From a checkpoint of a small transformer trained on Wikipedia: MLP 768 tanh GELU.
MLP neurons of a small language model. Each row is named by its layer, matrix (up: input weights) and neuron, and shows model dimensions 48-143. Each number is 50 + 10 x the weight over its row's rms, rounded and kept within 0 to 99.
Before each neuron's rows, "fires after" lists the tokens most often just before its 100 highest values on Wikipedia text that the model never trained on.

fires after: "s", "%", "w", " kn", "Ch", "we"
L8.up350:34 62 56 61 41 50 50 22 44 55 44 50 51 66 59 63 54 48 33 67 40 43 45 40 35 58 50 46 22 34 64 57 46 66 49 44 67 50 62 69 39 40 49 53 51 47 63 56 38 48 52 64 41 33 37 55 56 57 45 40 47 56 57 57 52 57 41 57 44 54 45 77 47 43 60 57 57 35 53 36 68 58 58 62 48 69 50 56 48 56 53 49 56 54 44 40

fires after: "0", " No", "1", " ("
L5.up268:48 62 40 35 44 58 57 45 48 48 55 38 50 55 58 68 41 54 55 45 48 62 47 42 51 48 48 42 58 52 38 40 45 63 50 43 50 44 41 43 31 60 51 48 66 39 51 43 41 46 31 53 59 58 58 42 55 44 31 41 62 44 51 40 55 30 62 45 56 40 67 48 53 52 52 59 52 52 41 52 34 64 47 47 68 55 24 53 64 45 53 52 33 72 45 50

fires after: "0", "9", " G", "8", "B"
L5.up569:45 45 45 63 64 72 37 38 33 50 55 49 75 35 52 42 55 52 56 58 49 63 48 56 72 29 48 64 43 56 48 55 39 45 50 44 71 59 56 53 58 55 57 34 57 40 51 67 66 51 54 72 44 46 55 49 41 37 71 60 50 47 51 66 49 47 43 47 42 56 48 45 52 37 51 49 40 30 31 45 45 39 58 41 50 56 45 51 50 50 34 39 47 61 43 53

fires after: " No", " E", " R", " D", " Ro", " G"
L3.up4:48 55 60 52 62 65 55 43 42 43 62 55 50 51 38 51 62 62 53 71 47 38 45 42 49 69 47 54 57 48 49 52 58 34 47 37 60 33 28 51 57 37 44 37 69 52 51 69 40 25 47 49 58 50 65 44 46 71 57 59 46 44 57 41 41 33 41 59 44 66 46 34 46 32 37 47 49 39 33 41 48 41 53 47 64 69 61 40 46 43 40 46 63 41 40 41

fires after: "1", " "
L2.up162:61 56 61 49 50 34 51 42 64 30 67 34 50 55 59 46 57 60 45 55 61 61 51 61 46 46 60 48 39 44 54 51 57 56 32 50 47 59 54 51 61 38 41 50 46 54 52 58 62 50 59 59 64 43 54 40 57 48 20 47 35 76 61 52 42 68 45 58 43 57 62 54 60 55 56 42 47 39 47 61 52 39 77 44 63 32 52 61 41 53 41 46 47 51 59 37

fires after: " "
L3.up597:52 43 46 55 44 52 52 52 61 27 45 40 48 55 54 51 40 59 54 43 45 49 62 23 42 58 44 35 52 45 72 48 49 53 37 45 49 80 53 66 45 42 38 48 52 42 45 59 43 48 58 48 57 40 59 57 46 34 46 49 42 47 42 66 68 34 54 38 51 52 46 40 62 46 36 49 42 34 63 66 45 52 34 51 54 52 43 61 43 56 53 40 40 64 60 64

fires after: " is", " was", " are", ",", " were"
L2.up370:37 51 46 51 63 36 39 50 36 50 49 49 35 39 44 60 49 47 65 64 47 44 74 55 56 41 67 62 50 24 57 64 58 44 46 48 54 50 46 49 49 54 54 50 32 55 47 50 38 34 59 64 46 47 48 41 46 55 60 45 45 44 37 51 52 49 52 58 69 51 53 69 46 48 56 46 58 45 43 42 61 52 57 57 53 61 61 52 58 44 61 37 26 53 59 50

fires after: " |", ",", "-", " Is", ";"
L8.up422:42 56 50 48 48 34 57 46 42 47 56 35 43 49 64 48 68 37 39 49 45 52 54 34 51 39 52 58 51 52 65 28 50 54 38 35 41 44 38 44 70 38 54 51 68 50 48 32 40 34 56 46 64 54 50 41 48 51 52 58 60 70 63 63 47 30 47 54 41 52 62 53 58 58 45 41 39 61 59 68 48 57 44 60 46 46 50 64 51 40 61 38 57 45 42 60

fires after: "s", "S", " (−", " S"
L5.up516:55 45 55 45 61 71 57 58 60 44 51 52 49 56 41 61 41 57 41 51 54 36 56 48 37 56 47 67 60 65 70 54 47 53 57 62 56 49 43 41 58 64 46 59 72 58 48 42 39 44 43 68 37 46 49 49 54 63 58 43 35 51 50 52 41 51 54 58 43 49 45 64 56 37 44 59 46 58 51 51 41 61 51 54 56 56 41 38 48 63 38 46 59 38 54 28

fires after: " ", " de", " re", "3", " X"
L9.up86:55 48 52 59 70 56 48 61 48 25 42 47 41 35 53 50 65 39 66 40 53 29 41 48 60 48 44 37 47 53 45 50 44 32 50 60 50 39 55 43 80 52 50 45 64 46 54 51 40 48 73 52 64 50 55 48 57 48 65 35 55 36 33 61 38 41 67 37 63 58 63 45 36 45 58 47 49 49 58 46 52 50 55 53 51 55 43 51 51 61 96 49 41 32 59 55

fires after: " ", "1"
L13.up329:42 44 57 46 52 66 39 63 65 30 48 59 53 53 59 59 34 47 50 41 49 60 57 43 55 48 42 62 47 57 48 65 36 54 37 41 52 45 44 51 60 75 65 46 75 48 48 44 41 33 54 71 45 40 42 51 69 49 42 38 58 49 44 49 61 55 68 35 43 31 50 50 61 49 35 55 38 60 65 45 32 48 34 35 49 44 38 60 59 55 53 58 41 31 48 55

fires after: " |", ".", "\n"
L8.up554:56 59 36 48 40 32 53 38 45 52 46 45 68 57 56 57 63 55 57 42 57 50 45 53 48 61 56 72 45 39 52 52 44 51 60 41 53 61 48 43 39 58 52 44 49 48 19 54 48 58 61 46 45 48 86 68 65 44 64 51 54 44 53 44 51 35 47 56 55 39 54 44 66 40 54 55 38 43 52 50 56 70 62 56 51 50 55 64 55 41 50 55 45 39 43 59

fires after: " ", " S", "s", " E", "e", " O"
L7.up569:57 66 64 34 52 52 39 53 30 42 46 31 48 55 41 47 53 47 46 42 45 56 47 53 59 56 42 58 57 55 51 80 54 38 44 40 57 46 59 48 68 56 55 44 51 64 46 38 45 26 44 61 47 52 26 59 46 60 61 57 44 61 46 58 53 43 47 45 69 57 55 42 60 56 43 54 65 59 56 60 51 70 44 52 42 51 46 54 55 48 48 58 43 41 67 46

fires after: "1", "8", " ", "7", "9"
L11.up765:53 50 65 38 46 29 46 63 52 55 53 53 42 52 51 48 58 34 34 39 37 65 47 59 55 50 61 49 56 47 40 61 58 45 48 53 47 67 58 43 51 69 71 63 55 33 51 79 50 37 69 52 65 54 43 39 68 35 28 67 53 32 48 42 34 51 50 56 54 47 55 44 42 40 38 52 56 61 54 50 30 43 59 50 50 48 49 58 63 53 57 44 54 51 48 46

fires after: " re", " Re"
L3.up548:48 41 48 48 50 57 52 43 45 63 42 57 44 59 56 47 46 42 63 55 66 58 55 53 41 38 43 51 58 36 50 52 28 65 48 37 55 67 56 67 40 42 55 42 52 39 63 59 56 58 48 62 40 65 44 23 69 44 42 62 56 48 64 40 49 45 57 49 42 35 61 45 67 39 33 48 33 61 46 49 34 62 72 47 44 55 73 65 46 54 44 36 48 63 49 49

fires after: " re", " Re", " ", " D", " Pa", " Co"
L3.up307:40 59 42 62 38 42 70 54 40 39 74 59 57 52 56 48 57 47 41 49 39 51 57 50 36 40 44 39 53 29 61 54 54 52 49 41 59 48 39 44 62 57 47 37 68 53 64 60 45 36 52 53 43 50 60 33 28 58 47 50 59 41 68 36 44 51 51 41 53 67 51 46 52 50 28 50 51 51 59 46 66 45 47 27 50 39 49 38 60 30 57 30 59 29 29 37

fires after: " a", " the", "ed"
L7.up269:55 40 63 42 55 42 68 63 48 50 52 31 35 48 58 57 45 72 51 44 52 38 65 49 42 44 56 59 50 43 37 57 56 57 59 33 44 60 41 56 47 49 55 36 52 40 49 28 45 32 45 43 65 45 44 55 56 42 34 48 46 39 41 56 60 50 62 45 50 68 38 46 43 50 21 37 43 29 55 54 49 54 43 64 49 45 48 69 49 67 60 40 59 62 45 58

fires after: "1", "0", "9", " "
L12.up637:56 55 58 32 58 62 53 43 51 46 55 42 51 66 42 40 28 63 62 60 67 48 47 49 39 35 45 52 51 40 59 44 39 50 69 62 54 51 51 65 47 40 52 46 49 56 32 44 39 52 58 62 45 43 46 30 55 46 50 45 32 48 47 48 55 39 44 50 56 57 72 31 58 43 54 40 48 63 55 60 41 36 45 36 46 48 52 62 49 62 45 47 64 49 47 59

fires after: " |", ".", ":", "9", ";"
L12.up180:31 61 60 52 42 47 50 62 38 44 47 54 54 57 62 61 48 57 45 60 57 62 57 60 42 46 48 53 40 57 58 50 46 56 40 39 48 51 33 63 44 57 51 53 47 57 44 48 43 47 77 48 48 53 53 56 52 49 49 48 50 58 46 49 41 39 54 55 43 65 54 57 61 48 38 62 46 44 65 44 53 53 66 52 63 28 64 40 56 54 61 54 64 54 60 36

fires after: " ", " c", " Sch", " St", "Th"
L5.up211:70 55 64 73 43 60 40 47 56 44 53 31 47 46 52 52 51 60 43 42 43 49 45 50 50 41 32 52 49 50 52 56 39 66 58 57 57 45 51 69 68 54 44 36 62 39 47 46 48 34 69 52 43 45 44 74 51 52 27 42 50 44 44 29 59 49 49 49 25 60 48 49 62 39 48 45 53 33 62 49 58 50 37 43 65 53 41 33 65 46 59 45 44 52 43 55

fires after: " in", " at", " the", " for", " to"
L8.up224:54 54 34 65 61 36 55 45 64 43 51 50 60 53 46 73 35 47 48 48 48 50 49 46 36 58 61 37 42 30 49 53 58 41 52 32 34 66 32 38 49 50 59 44 58 52 43 52 44 44 56 43 64 68 39 38 52 30 44 61 47 42 30 60 47 60 69 59 70 54 59 49 52 42 42 52 53 55 54 44 55 44 72 39 37 57 45 47 45 43 49 67 42 58 56 46

fires after: " "
L13.up363:68 67 51 56 48 66 41 40 62 55 42 41 30 36 46 53 38 43 73 30 36 56 44 39 55 66 53 53 60 47 52 49 67 36 55 59 54 48 45 49 62 60 50 42 62 45 64 47 40 43 61 48 47 56 47 60 61 71 54 50 54 44 54 49 65 45 56 50 63 50 59 26 33 54 47 43 48 36 50 49 70 22 57 36 74 57 44 62 57 38 41 50 54 48 56 67

fires after: " ", ":", "0", "°"
L13.up755:61 44 52 43 52 50 67 29 48 56 53 48 49 53 48 56 47 65 43 48 41 38 44 55 58 41 57 64 39 21 57 56 41 39 58 37 64 62 55 49 72 72 45 54 43 61 50 41 52 48 43 59 37 52 58 52 69 57 69 45 47 35 46 60 54 25 60 49 57 62 54 48 61 48 57 50 46 60 58 55 56 44 48 45 64 66 42 45 47 62 41 58 48 55 47 46

fires after: " a", " to", " first", " made", " has", " have"
L2.up605:53 60 48 31 57 54 61 53 56 62 61 61 57 63 58 44 42 64 54 53 48 49 35 54 42 55 30 72 54 64 68 67 40 31 51 44 57 45 64 31 53 53 57 60 70 55 52 51 49 59 57 49 58 64 55 35 47 41 53 47 35 57 45 31 51 53 43 57 52 54 47 45 34 49 49 53 29 48 53 59 47 39 50 39 58 46 48 76 63 38 63 41 57 60 42 48

fires after: " C", " M", " D", " Gu", " P", " S"
L3.up78:54 70 60 31 48 36 42 58 48 51 54 59 42 63 38 49 67 60 60 52 38 52 60 47 53 58 36 49 72 44 36 40 43 50 52 37 54 62 55 44 66 56 50 46 43 46 41 50 31 42 34 46 58 69 71 35 56 46 76 49 36 45 68 46 52 50 78 38 50 74 25 45 50 51 39 51 47 28 68 49 56 43 56 54 56 52 43 57 50 47 62 44 40 60 34 46

fires after: "|", " |", " "
L11.up690:59 51 42 37 48 40 50 53 56 49 50 54 40 57 69 61 53 39 51 45 42 34 51 51 48 60 38 57 49 42 57 55 54 38 62 50 46 39 58 50 60 38 44 42 65 57 59 60 37 48 43 53 51 33 63 60 34 62 65 60 61 47 59 50 57 31 52 46 67 58 67 28 53 39 54 30 49 41 35 46 47 50 41 48 28 57 55 44 36 59 51 50 53 32 38 22

fires after: " ", "o", " O", "po", " con"
L3.up481:45 67 38 52 50 41 44 61 37 53 71 59 37 62 42 55 49 39 29 40 51 47 51 69 47 49 48 67 41 50 51 35 60 51 60 54 43 48 36 55 70 37 50 28 47 69 48 46 62 57 66 38 40 46 40 48 42 41 68 58 52 54 36 45 52 39 43 45 64 56 58 59 47 54 38 50 41 53 41 72 51 54 37 38 41 67 65 63 62 43 45 47 30 44 52 58

fires after: "s", "lu", "al", "lo", "li", "r"
L8.up379:45 43 43 60 60 64 46 56 50 67 49 55 42 56 63 50 54 43 67 33 49 49 48 50 44 54 47 52 42 35 38 51 51 49 58 38 69 47 66 31 57 51 35 40 61 38 61 42 45 44 48 56 63 35 52 49 54 43 52 47 53 43 42 56 56 58 60 49 47 35 36 74 55 62 56 42 53 44 62 35 57 61 61 46 52 26 36 64 54 55 36 47 59 49 35 43

fires after: " G", "s", " S", " K", " C"
L5.up30:53 37 67 43 35 33 47 33 41 42 42 65 57 47 58 63 38 56 51 52 51 54 42 59 70 55 54 54 58 54 59 43 60 53 53 63 55 44 45 47 58 65 50 45 62 67 50 39 42 48 39 70 51 41 31 57 64 58 41 42 53 41 32 40 53 55 67 41 57 43 40 45 53 49 76 75 49 34 44 48 50 57 37 40 47 46 61 43 37 52 40 61 57 54 38 51

fires after: "|", "3", "2", "4", "6"
L8.up712:43 56 56 57 56 46 43 42 57 58 44 43 44 39 58 51 49 48 41 60 35 20 54 50 46 56 62 52 39 54 44 60 58 59 34 40 58 47 66 73 53 48 47 35 59 60 62 53 46 48 59 54 43 67 55 58 53 47 51 59 35 39 58 38 44 40 41 45 39 50 40 40 60 55 39 46 41 56 48 71 51 59 52 43 61 63 50 73 55 51 56 59 51 41 56 61

fires after: " ", "0", " |"
L3.up587:47 58 67 50 33 54 69 47 41 47 58 45 60 34 48 58 43 73 47 47 52 70 42 37 55 72 40 55 53 50 71 52 49 50 37 50 45 59 59 54 63 40 60 64 58 48 47 25 58 58 47 42 55 42 32 44 28 54 61 39 49 51 44 56 47 35 47 44 44 68 57 49 36 53 41 60 53 58 50 58 38 47 48 43 49 46 42 51 52 45 41 39 40 44 40 36

fires after: "s", "'", " in", " T", "en"
L5.up640:55 46 58 36 48 59 39 42 42 62 53 50 68 54 54 36 44 65 51 56 77 40 69 67 48 59 40 58 49 46 48 51 45 54 46 53 67 54 51 31 52 58 57 45 67 48 71 57 33 63 47 56 55 56 33 39 59 38 52 47 33 49 48 57 43 45 56 56 57 70 43 70 63 49 37 59 54 51 35 43 46 48 49 53 29 44 37 54 52 69 57 61 47 61 65 52

fires after: "0", " Mo", " O", "6", "9", "5"
L7.up374:68 35 49 43 57 44 49 56 53 58 60 47 38 53 43 57 56 66 57 48 31 57 35 47 52 56 33 49 59 52 53 55 55 49 31 50 47 68 33 50 70 38 54 61 44 61 33 30 31 37 58 56 69 59 58 50 56 56 54 52 66 56 43 31 37 45 54 46 38 48 50 42 46 75 34 52 46 59 59 45 41 50 42 48 58 47 42 59 56 57 50 51 35 38 49 60

fires after: "\n", " was", " the", ".", " his", " to"
L5.up758:48 54 66 69 45 55 52 39 37 61 59 56 52 47 50 57 52 45 44 50 35 47 53 59 54 67 45 58 74 48 45 41 50 63 64 33 41 51 55 43 32 58 49 42 50 45 60 49 47 55 54 49 50 56 48 60 58 44 52 40 59 54 47 45 46 32 34 55 83 52 41 63 64 49 38 53 48 52 57 37 44 41 49 63 45 58 51 55 70 67 52 55 54 48 35 51

fires after: ",", " is", " and", " (", " was", " as"
L9.up456:43 40 50 39 52 36 68 33 60 51 34 46 50 54 32 46 44 56 41 70 40 56 58 57 51 32 61 56 50 46 29 45 51 56 60 57 47 54 40 65 28 55 45 75 31 66 75 38 51 51 50 47 39 45 42 46 53 57 59 47 36 58 48 44 45 59 54 50 75 34 35 53 76 51 49 56 38 51 43 58 50 56 53 69 41 44 39 52 64 46 50 30 31 62 50 49

fires after: "s", "es", "%", "st"
L8.up508:62 73 35 55 42 46 48 57 58 54 53 50 61 46 58 39 46 54 41 47 67 58 60 45 62 47 53 53 45 56 53 54 68 46 58 49 49 53 45 43 44 52 50 34 33 40 54 36 65 47 49 40 47 48 48 36 42 51 39 23 60 45 55 79 49 72 40 60 53 58 62 61 50 35 64 54 56 63 59 50 57 53 66 57 33 42 50 47 56 64 35 51 62 55 47 38

fires after: " "
L9.up203:51 44 45 34 64 38 45 55 55 59 51 49 47 43 47 67 56 61 76 63 54 49 48 53 69 46 39 55 49 49 53 73 53 45 31 44 62 46 55 48 47 51 55 50 58 35 60 49 52 44 32 61 49 40 48 44 48 43 45 46 72 57 25 51 60 64 57 58 34 57 43 55 51 42 45 78 46 40 58 47 46 58 46 55 47 52 56 46 52 69 54 43 64 47 41 65

fires after: " ", " a", " two", " high"
L12.up0:68 45 41 29 61 62 47 52 68 52 60 39 41 56 44 53 54 48 60 40 50 65 42 57 34 41 54 42 54 61 53 63 53 64 48 48 49 53 49 56 49 44 32 48 71 63 74 31 50 55 52 59 72 42 52 54 50 31 40 51 58 42 48 45 49 53 44 33 61 66 46 65 41 56 41 64 61 44 43 56 54 33 37 55 51 58 55 41 70 50 49 38 51 55 54 38

fires after: ".", "t", "ul", "1", " Ant", " P"
L9.up8:33 37 50 71 44 51 55 40 48 43 40 25 41 63 59 48 65 50 54 43 61 54 64 59 43 46 56 47 40 50 56 43 52 60 52 50 52 38 55 44 50 45 74 37 54 44 45 37 41 33 57 61 41 50 53 35 52 46 39 62 45 68 52 34 52 58 53 61 59 47 63 56 59 39 60 65 30 46 52 50 55 36 62 43 49 49 70 64 47 49 53 64 51 35 46 54

fires after: " ", " Ser", "r", " pro"
L8.up275:68 38 52 55 48 50 57 49 50 79 49 58 58 44 56 68 38 52 28 62 59 69 49 46 56 40 36 50 41 44 63 39 49 54 42 34 52 48 59 51 38 47 52 57 42 44 44 61 51 48 45 44 63 58 50 43 24 76 70 52 38 53 55 52 51 43 59 44 48 45 46 46 61 53 39 52 56 39 54 59 55 65 68 49 61 43 39 51 61 57 29 41 35 41 42 44

fires after: " ", "Con", "ter", " of"
L9.up53:45 54 43 55 35 65 50 55 59 57 42 58 39 56 44 48 53 41 50 31 36 56 62 48 60 41 61 49 37 25 32 69 49 52 52 28 59 38 55 45 46 32 58 41 53 63 53 49 65 43 65 65 56 55 56 44 70 44 45 17 62 37 41 33 52 38 39 47 55 45 44 54 52 59 46 38 60 44 52 46 35 66 52 45 49 63 68 54 57 66 63 56 39 55 40 46

fires after: " ", " p", "-", " P"
L5.up28:62 39 62 49 44 47 45 59 44 44 44 56 58 36 47 58 48 43 49 46 34 41 51 52 42 65 51 37 67 34 50 64 52 56 29 66 51 66 71 36 57 72 51 37 33 48 44 58 52 34 52 58 48 56 40 47 46 62 79 40 53 60 49 57 43 49 42 53 38 42 60 43 58 45 29 66 35 52 56 71 47 41 39 29 45 38 41 42 69 65 50 50 32 67 62 64

fires after: " ", " F"
L3.up478:59 34 56 54 66 49 46 66 54 47 38 43 47 47 84 56 43 55 50 48 52 57 75 40 42 37 54 58 62 52 43 54 38 40 33 47 54 37 35 34 76 35 42 43 42 57 53 52 40 43 64 33 35 48 53 59 56 32 43 51 36 53 37 51 49 34 49 33 58 57 61 33 51 59 50 46 33 50 41 64 44 56 55 46 73 59 55 46 41 67 61 42 48 45 45 62

fires after: " ", " of", " to", "$"
L8.up366:73 46 61 61 47 52 57 40 65 52 60 47 51 42 59 58 45 54 50 54 55 51 69 53 40 56 30 39 56 41 50 50 70 55 54 44 54 56 55 50 43 45 66 52 60 67 59 54 48 59 50 42 64 55 46 42 49 48 47 32 58 46 55 42 61 33 39 53 42 73 44 50 41 56 68 59 50 55 62 76 41 42 42 61 48 42 58 47 46 53 49 40 45 62 44 42

fires after: " ", " S"
L13.up110:72 53 34 60 51 48 31 61 68 74 46 35 44 58 46 52 42 23 66 52 43 48 45 53 48 33 51 62 52 33 72 49 57 45 40 57 47 29 52 47 41 29 43 44 63 42 50 51 48 48 54 50 43 56 48 42 44 42 42 50 63 46 50 48 49 43 64 56 51 42 46 48 35 51 50 53 37 49 62 57 42 49 44 38 58 55 58 44 50 47 67 41 48 30 55 46

fires after: " ", " or", " in"
L13.up539:38 63 55 68 61 46 32 61 36 48 57 30 39 64 55 39 51 49 62 47 42 48 44 67 52 41 48 48 35 41 44 44 36 50 33 52 60 61 45 39 52 37 41 43 61 40 57 56 45 53 33 42 50 50 47 64 54 58 58 60 55 58 41 46 46 45 42 36 52 52 67 48 48 47 43 54 33 46 52 37 49 36 49 56 40 54 47 50 51 43 74 49 60 34 44 54

fires after: "1", "2", "3", "4", "0"
L8.up624:36 33 58 57 53 57 62 37 49 42 36 60 42 47 49 49 46 52 61 67 45 48 50 44 43 48 50 43 54 51 64 60 76 50 51 39 61 50 44 47 57 60 44 43 47 51 70 56 36 50 63 53 50 56 42 68 40 46 40 71 66 31 71 62 43 45 24 49 62 44 63 49 46 37 59 53 36 53 49 69 40 50 46 47 54 35 43 50 63 51 42 51 46 74 44 68

fires after: "s", " S", ","
L5.up440:49 75 77 50 59 68 43 59 51 33 54 50 61 62 46 47 71 43 33 39 64 54 74 61 45 57 41 69 50 43 46 56 53 51 33 56 55 33 72 51 61 46 51 38 47 44 56 45 43 42 28 53 49 50 50 50 42 63 68 49 36 58 44 66 54 61 55 49 61 44 74 62 48 35 42 48 42 44 61 55 45 52 52 56 24 60 51 50 58 49 69 54 46 72 49 55

fires after: " G", " St", " Be", " Ch", " Pe", "ko"
L7.up730:58 45 53 63 55 50 52 34 47 50 51 40 48 56 56 49 59 62 44 36 50 55 38 48 61 53 46 61 36 19 44 30 60 47 47 56 54 48 52 43 55 37 58 60 52 63 54 66 63 35 51 54 54 38 36 66 65 56 53 35 76 64 71 41 50 52 51 38 59 59 43 47 45 39 41 41 45 44 51 42 52 35 58 52 60 58 49 54 41 48 37 56 53 43 43 52

fires after: "s", " S", " St", "S", "r", "Th"
L5.up538:53 37 52 52 65 39 53 41 54 34 62 63 55 69 46 58 39 47 61 51 68 33 53 65 75 46 50 48 71 33 51 54 60 52 34 63 60 50 40 45 59 33 71 48 55 44 24 61 51 40 47 59 50 58 62 63 65 42 50 52 51 43 51 67 62 48 60 52 60 57 33 64 46 26 62 62 38 46 48 50 54 50 41 54 49 48 50 34 40 37 42 45 49 47 57 47

fires after: "9", "8", "7", "5", "6"
L12.up363:56 43 67 56 55 54 49 39 51 50 41 34 50 25 40 47 39 34 70 54 55 38 58 63 44 54 42 52 53 37 74 44 41 42 43 64 38 75 43 42 67 47 44 37 74 60 64 54 46 41 59 27 43 52 56 59 41 50 39 63 54 48 52 61 53 54 39 56 58 61 47 40 57 49 52 60 46 52 44 61 58 39 58 61 38 57 50 54 46 61 37 55 55 57 32 51

fires after: " ", " \"", "s", "ra", " Ra", " |"
L9.up530:47 67 54 53 56 65 60 40 64 36 54 27 31 36 42 55 36 40 60 54 58 44 58 55 49 68 36 56 55 51 44 48 48 49 52 49 52 53 45 39 52 69 45 43 53 50 43 54 73 42 48 53 41 63 41 30 51 59 60 30 52 37 47 39 48 27 56 51 62 61 45 44 53 59 39 50 59 58 29 69 55 57 44 55 52 54 61 53 56 50 41 44 65 37 56 33

fires after: " re", " con", " Re", "Re", " Wa"
L3.up352:50 67 61 54 61 56 53 49 28 36 53 57 45 48 52 46 38 50 48 41 44 42 42 63 57 36 35 51 60 50 41 57 52 67 53 47 62 43 40 41 19 29 67 57 44 60 33 58 51 56 44 54 50 70 67 45 52 29 37 35 37 51 33 55 52 55 43 23 33 50 65 52 62 39 38 60 42 41 47 54 58 45 52 50 67 32 54 52 54 41 57 51 43 49 61 52

fires after: " ", " (", " \"", "w", " in", "N"
L7.up28:56 30 42 57 63 54 39 51 49 51 51 51 55 53 50 54 49 32 49 53 53 63 55 56 47 67 35 57 49 65 46 60 33 46 51 47 47 46 49 44 68 66 37 51 62 44 45 53 42 45 54 61 55 52 42 40 57 48 56 36 44 46 57 41 43 29 41 32 54 40 58 59 66 41 62 36 22 41 54 59 55 53 41 55 65 27 48 46 51 55 57 54 39 31 62 53

fires after: " ", "'", " he", ".", " she"
L11.up207:47 56 53 51 54 40 36 73 39 49 50 34 46 58 56 63 77 38 66 42 41 46 42 50 42 47 64 66 38 57 41 65 62 46 82 40 53 41 54 60 52 51 52 42 45 57 44 30 54 39 47 71 50 67 56 43 39 56 56 50 39 50 50 37 49 53 48 68 55 45 45 60 39 45 43 55 38 49 43 55 46 55 54 65 66 47 36 38 49 45 51 42 48 52 39 55

fires after: " Wa", "w", " No", ".", " read", "W"
L8.up567:36 38 58 49 47 47 71 41 50 22 47 50 50 33 66 57 58 42 67 51 40 65 46 42 44 49 55 63 48 42 55 38 54 30 41 38 49 44 38 44 66 59 56 59 40 56 41 51 36 52 40 54 48 44 61 54 64 41 52 63 51 54 57 46 43 32 41 44 55 33 68 49 49 61 50 43 38 43 37 70 58 45 61 43 54 45 46 64 46 42 46 35 46 41 66 42

fires after: " St", " G", "Fac", " cross", " School", " House"
L7.up695:53 45 42 58 45 56 51 41 58 61 59 54 71 51 52 63 34 50 59 52 53 30 40 43 52 66 57 71 43 40 40 57 62 42 38 58 58 47 65 49 41 53 58 59 54 68 48 57 36 45 49 52 64 34 49 42 49 46 52 54 69 55 45 54 32 66 39 42 54 55 55 43 54 50 49 36 57 44 55 37 62 45 31 50 59 55 44 49 37 53 57 60 55 30 32 60

fires after: "s", " pre", " con", "ry", " c", " S"
L5.up160:50 47 39 50 34 47 46 48 59 61 56 58 53 65 51 46 48 52 52 32 60 43 63 41 58 37 58 52 57 58 40 29 52 46 44 39 55 50 80 49 50 53 40 40 48 51 40 59 55 44 43 60 49 45 44 33 51 51 69 36 57 69 57 47 69 55 51 58 44 57 42 63 59 43 44 66 62 38 40 49 29 51 65 63 59 49 66 58 53 44 33 42 46 66 56 42

fires after: " "
L3.up120:48 45 53 60 46 64 49 35 58 50 56 38 26 40 62 68 55 63 62 51 35 50 39 42 58 56 47 59 48 26 56 62 49 66 45 36 54 62 70 55 40 53 51 48 58 45 66 63 59 44 55 62 48 44 43 66 41 46 50 55 56 41 33 41 65 38 39 51 42 47 44 53 39 48 35 42 52 47 43 55 45 57 55 41 61 56 62 37 59 57 58 62 52 42 59 40